From a checkpoint of a small transformer trained on Wikipedia: normalized queries and keys, a variant of Adam for these matrices.
MLP neurons of a small language model. Each row is named by its layer, matrix (gate and up: input weights) and neuron, and shows model dimensions 309-404. Each number is 200 + 20 x the weight over its row's rms, rounded and kept within 0 to 999. A neuron's up and down rows have the sign that makes its largest values positive.
A block is one neuron, or neurons of one layer that tend to fire together. After each block is what it responds to, as a language model described it from the Wikipedia text at the highest values.

L3.gate349,192,219,178,194,168,211,197,183,187,158,202,212,168,196,183,211,163,205,215,172,219,188,200,187,191,171,183,201,217,196,188,186,221,200,204,221,209,193,210,208,183,195,225,191,204,225,202,206,193,180,233,167,206,161,203,189,219,170,219,212,155,215,178,173,228,188,189,195,200,238,198,191,202,209,171,200,191,189,221,225,181,195,204,215,184,212,214,196,223,160,176,190,213,153,177,215
L3.up349,217,191,226,191,232,187,211,181,230,193,157,228,217,160,205,197,185,233,181,203,211,194,209,178,196,196,175,189,235,245,197,195,170,206,196,173,156,228,223,182,196,191,198,199,202,170,206,223,212,217,177,189,206,170,193,197,196,209,180,191,210,191,197,223,224,178,186,211,214,247,206,175,231,144,186,230,189,177,222,208,207,209,211,228,199,213,193,228,212,196,144,189,211,203,197,219
L3.gate707,174,201,216,202,203,205,211,190,223,182,195,170,160,178,173,182,208,164,193,245,230,175,206,200,192,219,210,219,187,188,187,199,192,214,211,197,179,207,208,202,215,182,234,212,204,197,199,219,199,209,203,205,186,184,168,182,206,216,193,202,162,199,181,188,218,175,180,221,213,190,197,215,196,203,179,209,211,232,207,182,216,210,235,221,184,220,217,210,220,220,204,213,197,207,187,185
L3.up707,218,161,200,214,210,219,178,197,209,200,179,191,202,191,181,193,177,209,191,239,207,219,201,227,216,208,202,212,212,229,216,206,247,199,190,212,190,178,195,173,218,174,228,194,224,215,196,167,218,224,187,203,200,194,194,181,239,176,231,199,172,232,198,187,203,191,195,207,219,196,216,210,198,212,207,146,156,181,178,206,175,198,222,210,214,196,171,184,187,259,233,199,195,233,203,171
L3.gate732,204,228,203,189,204,207,221,199,184,210,210,215,210,189,235,174,212,220,166,145,186,163,179,208,186,204,207,209,196,204,181,222,229,195,182,172,153,201,205,223,199,174,227,208,205,190,224,180,199,193,175,184,181,220,198,212,219,194,196,176,178,221,240,219,196,203,198,164,220,188,202,237,186,217,171,203,200,180,187,179,218,224,204,193,189,201,187,158,181,185,222,213,221,199,199,201
L3.up732,205,210,223,202,222,228,203,205,189,179,208,205,181,216,177,221,175,201,194,219,202,219,172,230,183,208,193,157,185,204,195,193,236,198,176,195,157,205,175,222,182,232,213,208,221,219,193,203,214,212,196,195,206,194,220,200,180,196,207,188,177,199,220,181,220,223,142,228,206,245,197,178,202,207,244,198,221,235,233,250,152,190,213,205,196,184,224,194,208,202,188,196,214,216,170,205
L3.gate761,230,230,231,212,182,230,174,205,211,205,190,196,242,154,226,206,213,177,220,166,177,207,198,180,176,181,194,194,235,223,198,182,217,224,213,241,216,202,197,192,196,214,195,221,236,197,205,228,218,171,174,198,160,182,192,194,210,174,219,206,212,225,212,218,198,211,216,196,190,177,204,161,197,235,174,210,223,217,190,221,213,200,158,174,189,208,224,181,229,188,155,191,207,215,186,187
L3.up761,222,195,257,219,211,179,225,218,194,216,172,199,201,231,183,190,190,244,216,210,185,208,197,192,188,212,243,205,196,219,220,178,166,179,202,163,162,178,202,210,166,200,239,153,191,183,190,232,186,214,219,176,194,200,219,200,205,230,179,232,158,217,214,203,249,208,239,223,213,216,185,168,217,195,187,163,199,192,272,223,175,176,208,181,205,193,198,210,166,193,164,187,227,189,168,227
L3.gate805,232,221,190,185,181,210,199,201,220,194,214,222,205,190,177,228,209,185,174,214,181,226,215,226,183,221,194,207,224,173,201,214,201,175,197,221,189,218,199,239,238,212,206,205,231,198,193,186,234,195,193,168,181,228,189,172,204,157,196,216,191,208,227,204,205,193,231,196,183,210,201,208,192,181,191,175,170,212,214,197,212,194,220,206,209,220,203,236,196,186,162,197,201,225,191,213
L3.up805,196,191,196,211,196,215,220,156,193,189,170,192,157,221,211,178,205,222,239,218,176,214,197,231,193,195,179,169,219,250,183,202,172,224,204,183,193,207,193,174,233,218,175,199,213,225,229,156,207,181,181,192,221,200,217,239,210,184,239,182,181,214,211,191,202,225,212,157,193,175,201,182,192,223,216,229,205,206,203,214,212,210,176,193,179,217,203,180,186,198,226,227,200,171,225,222
L3.gate814,228,184,234,170,216,197,226,184,198,165,218,174,199,209,176,172,197,214,148,179,209,215,152,205,226,189,198,164,215,220,186,174,199,243,171,170,196,220,195,170,225,206,229,195,226,211,230,201,178,177,216,182,189,169,216,197,217,199,195,211,209,198,183,223,189,180,229,210,194,230,212,217,170,216,210,201,209,173,170,220,197,218,217,177,212,225,200,237,193,178,188,229,190,176,208,226
L3.up814,235,188,241,194,205,199,219,171,196,195,211,178,212,217,178,184,183,198,188,239,246,217,188,201,193,208,207,172,226,179,246,229,238,186,238,195,185,208,181,185,252,236,210,195,192,233,178,192,207,223,165,176,205,195,195,204,203,193,165,193,202,145,215,190,189,225,222,155,212,190,204,176,195,221,230,187,210,163,202,199,165,189,197,228,227,203,224,180,177,195,186,181,218,199,183,204
L3.gate1216,205,203,180,179,187,213,210,200,157,190,259,217,200,218,193,192,175,217,184,197,190,200,174,204,192,242,210,174,208,240,194,173,225,198,197,188,244,205,237,240,205,190,200,200,235,188,234,209,188,200,195,178,240,195,203,210,221,228,186,208,233,176,216,183,199,213,200,208,200,212,203,197,187,216,207,188,254,209,216,191,210,205,180,190,172,225,208,198,180,136,218,252,218,200,196,208
L3.up1216,243,203,247,177,198,175,184,161,207,198,194,212,191,207,202,196,199,228,206,193,174,253,205,198,194,192,221,209,238,210,196,221,172,236,202,217,229,192,178,196,245,168,216,187,196,199,163,182,220,191,226,209,212,200,224,206,213,158,186,166,174,199,225,178,172,198,222,223,213,199,216,223,197,216,169,213,212,200,183,179,175,198,201,198,229,221,182,197,200,218,171,143,174,210,186,231
L3.gate1538,218,197,194,199,203,183,202,193,199,189,186,177,215,181,206,174,212,167,186,226,193,194,208,171,189,213,206,183,263,211,215,210,199,204,217,219,209,179,216,179,207,191,197,215,212,233,188,183,198,201,168,180,192,229,225,200,224,209,192,197,181,199,187,210,190,169,224,200,174,215,209,151,190,209,164,218,185,196,206,234,200,220,234,192,229,212,205,199,168,197,200,189,182,171,182,209
L3.up1538,216,207,228,189,172,145,205,206,214,201,185,172,197,188,193,188,193,207,191,185,225,224,211,215,213,223,161,236,225,201,198,170,195,190,199,235,213,215,226,169,231,214,209,202,209,198,201,205,168,185,194,253,232,202,185,187,216,204,198,202,176,205,246,183,174,193,136,179,191,211,200,245,195,227,173,204,196,210,206,202,205,170,186,174,194,190,184,246,205,196,211,195,205,194,235,204
Responds to: Mostly the verb based just before on, at or there (based on poems, based at 8 Clyde Street), plus weaker did/do before not and name fragments.

L7.gate29,206,181,193,178,168,173,199,209,185,195,194,188,213,194,214,157,225,199,183,171,192,190,175,188,208,193,174,198,209,193,213,185,195,210,170,201,205,175,203,230,209,182,199,264,194,232,206,194,180,191,186,203,207,183,211,174,214,238,173,202,172,213,218,175,219,152,185,188,212,192,194,198,168,191,183,167,185,216,220,201,221,220,215,192,186,221,213,175,177,201,190,202,239,210,207,177
L7.up29,148,148,190,211,197,190,187,180,222,199,194,214,202,207,220,188,170,215,209,191,201,186,202,211,224,158,220,219,200,200,154,170,182,186,202,211,181,204,185,238,196,192,187,207,193,202,176,206,244,214,221,209,204,180,186,198,220,214,216,205,162,215,168,196,231,207,167,139,227,220,207,236,230,218,200,166,176,203,222,189,178,224,191,217,203,229,186,219,187,216,189,201,182,210,222,182
L7.gate811,189,234,178,197,213,207,210,190,214,204,205,166,179,190,199,196,207,182,216,224,181,203,163,207,217,171,263,191,219,207,217,175,229,228,207,184,182,212,190,172,210,219,239,211,200,209,204,196,208,201,222,204,196,227,196,193,220,202,235,175,189,176,226,164,237,176,191,209,198,207,195,187,194,187,191,163,232,211,221,179,147,150,181,198,215,218,186,219,185,218,202,231,202,169,185,186
L7.up811,218,225,193,256,195,196,185,246,184,221,206,215,217,189,188,222,183,199,216,208,192,195,191,213,206,208,200,206,210,199,198,215,214,161,168,173,180,210,190,181,217,215,182,221,211,241,222,191,229,200,175,186,213,187,226,201,210,204,207,227,199,219,143,200,193,213,196,148,241,185,195,251,210,229,199,205,187,188,201,212,193,189,214,196,189,194,200,232,201,202,165,176,188,215,175,200
L7.gate880,208,217,174,218,240,200,200,205,211,211,217,230,213,175,166,200,198,195,220,218,200,222,168,219,213,220,197,231,192,191,202,177,230,212,228,198,205,174,220,207,196,186,183,222,207,219,163,239,220,199,190,199,211,205,186,179,224,186,187,179,192,207,234,178,193,196,201,205,215,233,176,199,194,176,194,236,167,202,184,196,180,195,181,205,205,199,240,212,188,223,204,202,229,182,185,221
L7.up880,235,194,179,208,194,172,215,207,171,219,198,168,195,180,200,224,223,178,183,169,202,203,220,191,188,214,228,193,208,198,205,205,204,211,191,181,203,223,218,198,194,175,243,212,173,206,224,198,203,209,185,217,186,191,215,214,190,234,193,198,167,182,177,214,223,225,191,189,235,192,222,204,190,223,176,214,193,186,192,227,176,210,168,213,221,203,203,150,208,200,197,235,218,193,241,220
L7.gate1236,198,227,190,211,176,200,168,177,163,227,197,164,200,216,197,184,210,192,242,211,211,210,220,220,201,204,207,239,220,185,167,195,199,192,169,194,179,189,179,221,192,204,216,167,202,195,191,198,170,187,213,187,232,205,223,175,189,185,218,212,205,212,235,198,218,214,221,187,210,185,169,213,188,192,176,217,173,216,185,189,189,187,212,213,209,193,215,185,159,148,188,231,197,170,218,183
L7.up1236,175,198,202,211,223,198,195,199,171,208,216,191,205,156,214,198,236,204,210,210,181,196,233,200,219,213,232,205,209,189,166,178,219,218,188,240,177,182,182,200,213,218,204,162,183,206,193,214,181,205,196,214,202,179,195,208,222,170,205,225,189,194,186,227,220,192,168,192,200,187,179,215,213,218,234,205,213,181,228,221,210,220,198,217,207,190,184,214,162,179,198,211,201,179,214,185
L7.gate1256,228,208,207,223,259,205,178,189,202,233,196,208,182,196,192,198,205,228,225,180,185,206,178,187,206,214,204,168,242,169,205,193,200,193,183,225,175,189,210,210,206,187,202,210,192,201,202,208,198,183,240,232,198,158,201,181,196,193,219,230,172,187,241,189,184,194,211,197,235,199,198,202,198,157,197,211,214,180,192,186,185,229,197,213,191,251,181,177,170,189,175,233,187,174,203,198
L7.up1256,213,214,169,207,232,194,195,216,202,187,154,187,172,231,189,191,219,184,232,182,214,171,170,170,220,195,165,177,189,221,231,182,227,175,199,194,227,209,239,246,210,209,208,225,181,227,173,185,210,224,150,221,208,189,199,192,219,190,246,218,186,219,189,194,212,212,147,184,221,195,199,214,190,198,194,184,178,210,210,158,181,229,173,203,196,198,189,206,196,202,201,205,179,210,222,181
L7.gate1263,217,204,186,175,206,204,194,196,208,191,167,193,188,177,205,205,149,174,232,221,206,189,195,170,205,218,198,202,218,192,201,202,172,231,204,209,182,234,198,182,204,197,215,212,214,213,215,171,202,230,215,202,185,212,210,207,218,188,210,196,208,202,201,221,175,200,182,201,217,183,167,214,200,194,214,197,197,216,199,199,198,218,208,223,219,244,201,201,232,244,243,153,207,158,157,230
L7.up1263,185,211,201,154,182,214,196,201,176,190,197,189,187,169,198,176,203,200,216,210,227,212,181,200,201,230,158,212,245,188,183,206,210,177,229,196,196,177,215,210,194,217,196,195,213,165,255,206,190,191,183,178,222,146,232,202,228,230,199,184,212,166,217,214,168,206,209,216,231,184,226,168,199,192,192,195,160,193,196,193,194,166,235,196,226,188,209,188,168,179,199,205,189,224,223,236
L7.gate1375,213,162,165,193,211,219,219,206,194,190,193,226,178,213,178,202,170,195,163,179,184,210,202,218,229,208,219,180,211,188,172,206,225,219,201,180,215,173,219,189,206,223,216,221,187,193,230,212,199,193,217,209,151,190,181,181,207,241,209,238,204,190,206,193,209,198,139,172,212,186,216,186,196,203,132,211,176,193,225,164,215,174,211,227,202,181,218,156,181,210,205,198,199,162,204,210
L7.up1375,198,204,184,221,202,233,200,211,212,188,196,174,229,191,163,173,190,187,213,214,223,217,199,195,228,202,178,203,213,202,215,241,206,191,174,179,202,215,152,212,188,189,188,211,224,190,188,214,188,232,209,194,199,210,186,194,219,218,203,193,202,200,213,211,201,200,205,185,220,193,201,197,180,194,190,189,188,210,185,178,202,206,213,216,224,188,207,194,194,230,204,205,210,186,189,202
L7.gate1661,219,182,192,165,170,206,185,193,187,201,230,205,193,213,176,167,200,171,192,173,196,185,209,153,188,192,240,182,205,210,234,193,202,233,183,212,190,186,237,230,208,187,232,216,201,201,170,238,183,181,178,204,194,193,192,194,174,191,189,243,174,182,177,200,196,220,206,210,188,246,203,217,167,187,198,215,155,182,209,176,215,179,212,193,198,197,229,171,184,215,199,225,199,193,184,212
L7.up1661,229,177,185,203,205,204,193,226,173,198,215,216,181,177,183,184,208,183,217,211,180,203,229,234,235,223,216,173,186,193,147,222,205,233,196,182,187,189,221,175,206,213,220,186,182,178,216,174,233,169,219,207,186,226,204,237,227,221,215,186,171,200,186,160,209,237,173,201,211,196,211,207,211,213,177,229,181,203,205,170,151,207,206,207,192,200,183,218,194,203,221,155,169,216,219,171
Responds to: Words opening a description of a subject after is/was or a comma, such as a, an, based, composed, consisting, part, made.

L4.gate1579,183,203,227,197,192,160,199,201,197,186,199,208,219,158,210,174,175,203,190,165,171,186,200,174,209,216,205,212,203,204,189,250,177,191,222,173,188,168,223,181,174,210,221,192,189,183,209,176,197,205,180,240,213,244,199,185,236,210,205,187,202,182,234,230,174,157,218,224,196,198,201,201,189,187,197,200,212,250,189,190,230,177,228,179,225,189,197,209,205,195,223,185,170,188,202,240
L4.up1579,226,197,180,195,186,232,194,187,188,203,206,181,204,190,226,217,181,174,212,210,177,199,212,192,175,186,190,181,191,180,198,230,193,180,206,195,203,209,215,237,209,203,217,187,185,179,171,218,192,188,206,203,165,204,201,193,209,146,221,189,211,201,197,212,206,214,171,149,203,197,199,168,200,206,183,214,198,201,193,209,173,205,237,235,252,226,213,160,193,217,163,189,181,196,189,199
Responds to: Final or inner pieces of words split into several tokens, often foreign names or terms, like Quech-ua, backstret-ch, Bapti-st, Realeng-o.

L3.gate259,211,200,208,210,232,204,207,209,200,184,197,211,209,177,201,167,191,179,215,219,215,181,225,216,170,226,196,203,194,191,199,192,205,205,199,209,246,188,206,190,161,183,172,198,194,169,202,162,177,259,186,178,198,227,222,169,235,194,185,188,210,206,191,196,199,165,197,199,183,225,223,196,172,196,207,215,211,220,151,192,231,193,230,195,173,183,194,215,236,230,219,206,177,250,220,175
L3.up259,199,180,202,192,198,185,229,188,206,216,217,167,165,219,193,216,207,191,183,188,217,200,193,209,203,199,184,208,189,212,192,175,167,191,186,181,252,211,210,224,196,194,206,215,229,159,225,225,208,182,190,222,190,196,191,214,194,227,190,192,180,175,223,210,219,215,199,209,212,173,202,214,185,196,200,217,195,168,205,218,199,195,171,187,208,195,181,194,196,199,229,205,179,191,223,222
L3.gate1031,218,198,177,182,204,208,198,226,183,210,210,205,216,213,192,241,197,190,174,181,212,206,228,199,232,257,169,209,189,220,144,170,213,180,201,194,212,158,218,149,180,196,213,211,203,194,230,206,184,164,205,151,208,178,227,198,202,166,198,198,177,189,209,209,208,198,205,227,191,208,202,181,186,151,149,197,198,190,173,231,196,160,220,226,158,193,206,186,201,205,210,182,221,180,191,199
L3.up1031,205,152,189,183,205,205,238,184,194,204,228,215,196,184,207,184,208,206,170,169,169,192,220,225,193,242,194,193,209,194,221,210,214,188,214,177,224,200,192,192,203,191,206,193,179,190,187,190,205,201,204,231,177,196,190,211,189,173,205,250,199,208,199,218,205,219,223,210,184,192,191,212,184,198,234,171,202,204,198,206,193,207,186,155,197,188,208,236,172,170,226,176,193,192,217,208
L3.gate1052,201,209,215,178,194,226,184,242,217,181,202,198,191,189,191,173,226,194,199,152,193,215,212,211,233,250,162,220,211,186,189,198,191,189,215,173,194,192,229,180,177,224,226,208,196,207,177,216,188,190,161,166,181,181,208,207,244,228,216,216,170,204,192,177,194,197,197,191,196,200,179,194,184,147,182,183,205,207,195,191,182,178,210,206,203,174,205,210,191,226,201,201,191,235,171,211
L3.up1052,165,210,180,216,201,200,171,221,182,170,213,198,184,219,199,193,182,218,209,198,172,195,216,220,222,233,205,207,219,177,211,221,180,186,204,194,194,217,176,218,206,202,225,186,197,164,199,199,258,196,189,184,232,212,227,183,199,205,166,179,195,150,193,192,151,196,198,183,220,256,206,174,187,187,188,234,205,197,231,218,189,195,192,213,211,214,169,221,178,179,188,187,210,209,220,226
L3.gate1188,224,211,191,187,192,190,209,217,195,199,224,207,200,197,201,206,216,182,178,237,179,241,209,200,220,188,198,224,195,185,225,202,209,187,214,173,218,163,214,219,184,180,222,211,170,231,180,183,205,224,212,166,199,195,194,214,203,169,223,195,168,151,186,175,193,202,198,226,203,204,182,163,195,248,179,204,234,197,173,236,225,186,202,196,187,209,237,221,185,192,189,220,189,218,199,211
L3.up1188,178,187,165,194,201,186,181,173,197,216,238,227,209,221,219,223,216,199,198,167,194,180,223,159,220,244,190,184,187,200,214,181,172,184,196,239,220,182,232,183,216,213,203,174,165,202,194,183,165,167,184,218,210,195,230,191,198,181,207,170,197,238,206,206,238,191,203,214,203,174,210,210,184,237,204,236,219,206,196,220,210,204,201,182,194,182,146,206,195,232,233,206,180,189,213,165
L3.gate1291,205,192,209,214,195,170,201,209,181,179,203,226,184,229,190,191,205,232,208,205,203,226,237,206,251,229,166,237,184,189,202,183,228,200,167,194,206,194,181,179,198,191,219,206,200,205,237,165,179,199,199,220,168,232,202,205,183,214,205,201,206,174,189,208,205,203,170,227,217,180,217,232,192,198,188,238,221,202,177,189,175,227,232,185,227,206,189,199,186,184,198,212,171,220,207,182
L3.up1291,205,183,213,234,178,181,195,198,184,185,196,208,191,185,197,191,190,199,166,225,202,211,188,246,195,185,179,212,232,201,198,224,200,211,204,206,212,180,179,199,205,195,165,211,191,198,211,195,221,225,222,169,177,164,188,215,224,206,211,164,224,218,187,200,174,183,191,195,210,189,199,217,192,211,194,221,209,217,203,204,187,232,209,210,202,187,190,200,224,204,228,195,212,157,220,205
L3.gate1308,216,183,197,228,189,214,168,230,169,230,232,202,187,193,220,175,198,190,207,186,218,168,173,193,200,199,210,212,169,217,193,193,190,232,188,212,158,187,234,195,182,211,235,207,210,195,167,186,189,182,202,180,190,191,218,225,205,222,220,194,192,209,200,231,161,203,174,213,174,215,187,210,195,177,183,207,201,192,212,196,200,202,202,211,168,220,181,193,208,185,187,186,200,199,208,203
L3.up1308,219,239,198,190,197,238,202,185,196,194,194,207,189,170,202,238,173,224,255,208,184,196,206,192,224,186,212,202,170,168,203,210,191,211,169,192,209,216,216,179,165,217,208,227,172,208,181,170,200,211,213,202,174,191,224,235,224,176,236,227,195,207,209,203,191,194,217,210,213,232,208,241,211,207,215,173,231,203,193,178,208,178,203,214,248,201,195,223,200,216,224,223,224,208,213,192
L3.gate1596,174,211,199,208,191,184,216,199,164,206,197,166,176,203,194,227,201,208,183,193,201,220,183,180,206,190,219,207,208,211,230,161,212,211,206,210,187,179,176,216,184,206,220,172,170,221,209,223,194,166,211,242,230,188,195,196,243,188,215,205,211,196,199,223,246,182,219,218,221,194,202,227,203,196,205,186,219,176,202,181,182,217,209,167,220,203,174,168,164,198,180,267,171,198,189,188
L3.up1596,223,184,210,236,199,206,187,222,175,191,219,198,153,166,191,186,209,207,202,208,168,218,213,229,178,204,208,257,198,155,206,198,197,222,182,212,200,213,206,216,209,203,215,197,187,214,189,185,181,198,180,172,208,174,201,203,209,198,217,189,183,184,213,180,203,226,224,151,170,210,200,215,213,199,219,210,219,208,219,208,179,227,185,209,237,197,236,246,235,205,230,186,225,223,177,184
L3.gate1639,204,200,196,196,191,207,189,211,225,211,164,161,201,200,191,219,229,179,192,213,228,222,181,205,205,164,202,225,220,167,227,174,167,186,197,202,175,223,194,186,181,211,203,201,198,222,185,197,172,195,188,170,190,191,189,185,224,194,207,225,192,193,222,189,165,182,233,200,212,191,203,188,181,213,163,220,195,179,190,219,223,200,219,212,226,219,266,211,224,193,238,202,168,202,187,233
L3.up1639,188,210,187,250,180,208,206,189,222,225,178,173,216,225,195,191,267,214,203,193,227,201,176,189,197,241,230,183,191,187,217,184,204,181,216,229,192,184,204,194,180,182,199,197,180,185,188,196,225,213,213,234,185,177,187,176,204,139,211,184,204,155,203,196,206,187,179,214,213,189,209,174,193,175,206,212,214,227,208,221,218,193,212,190,264,194,246,233,212,200,211,193,227,178,207,214
Responds to: Short subword pieces that complete or continue a split word, often foreign words or names, such as ch in Hopscotch or triptychs, and le in maple.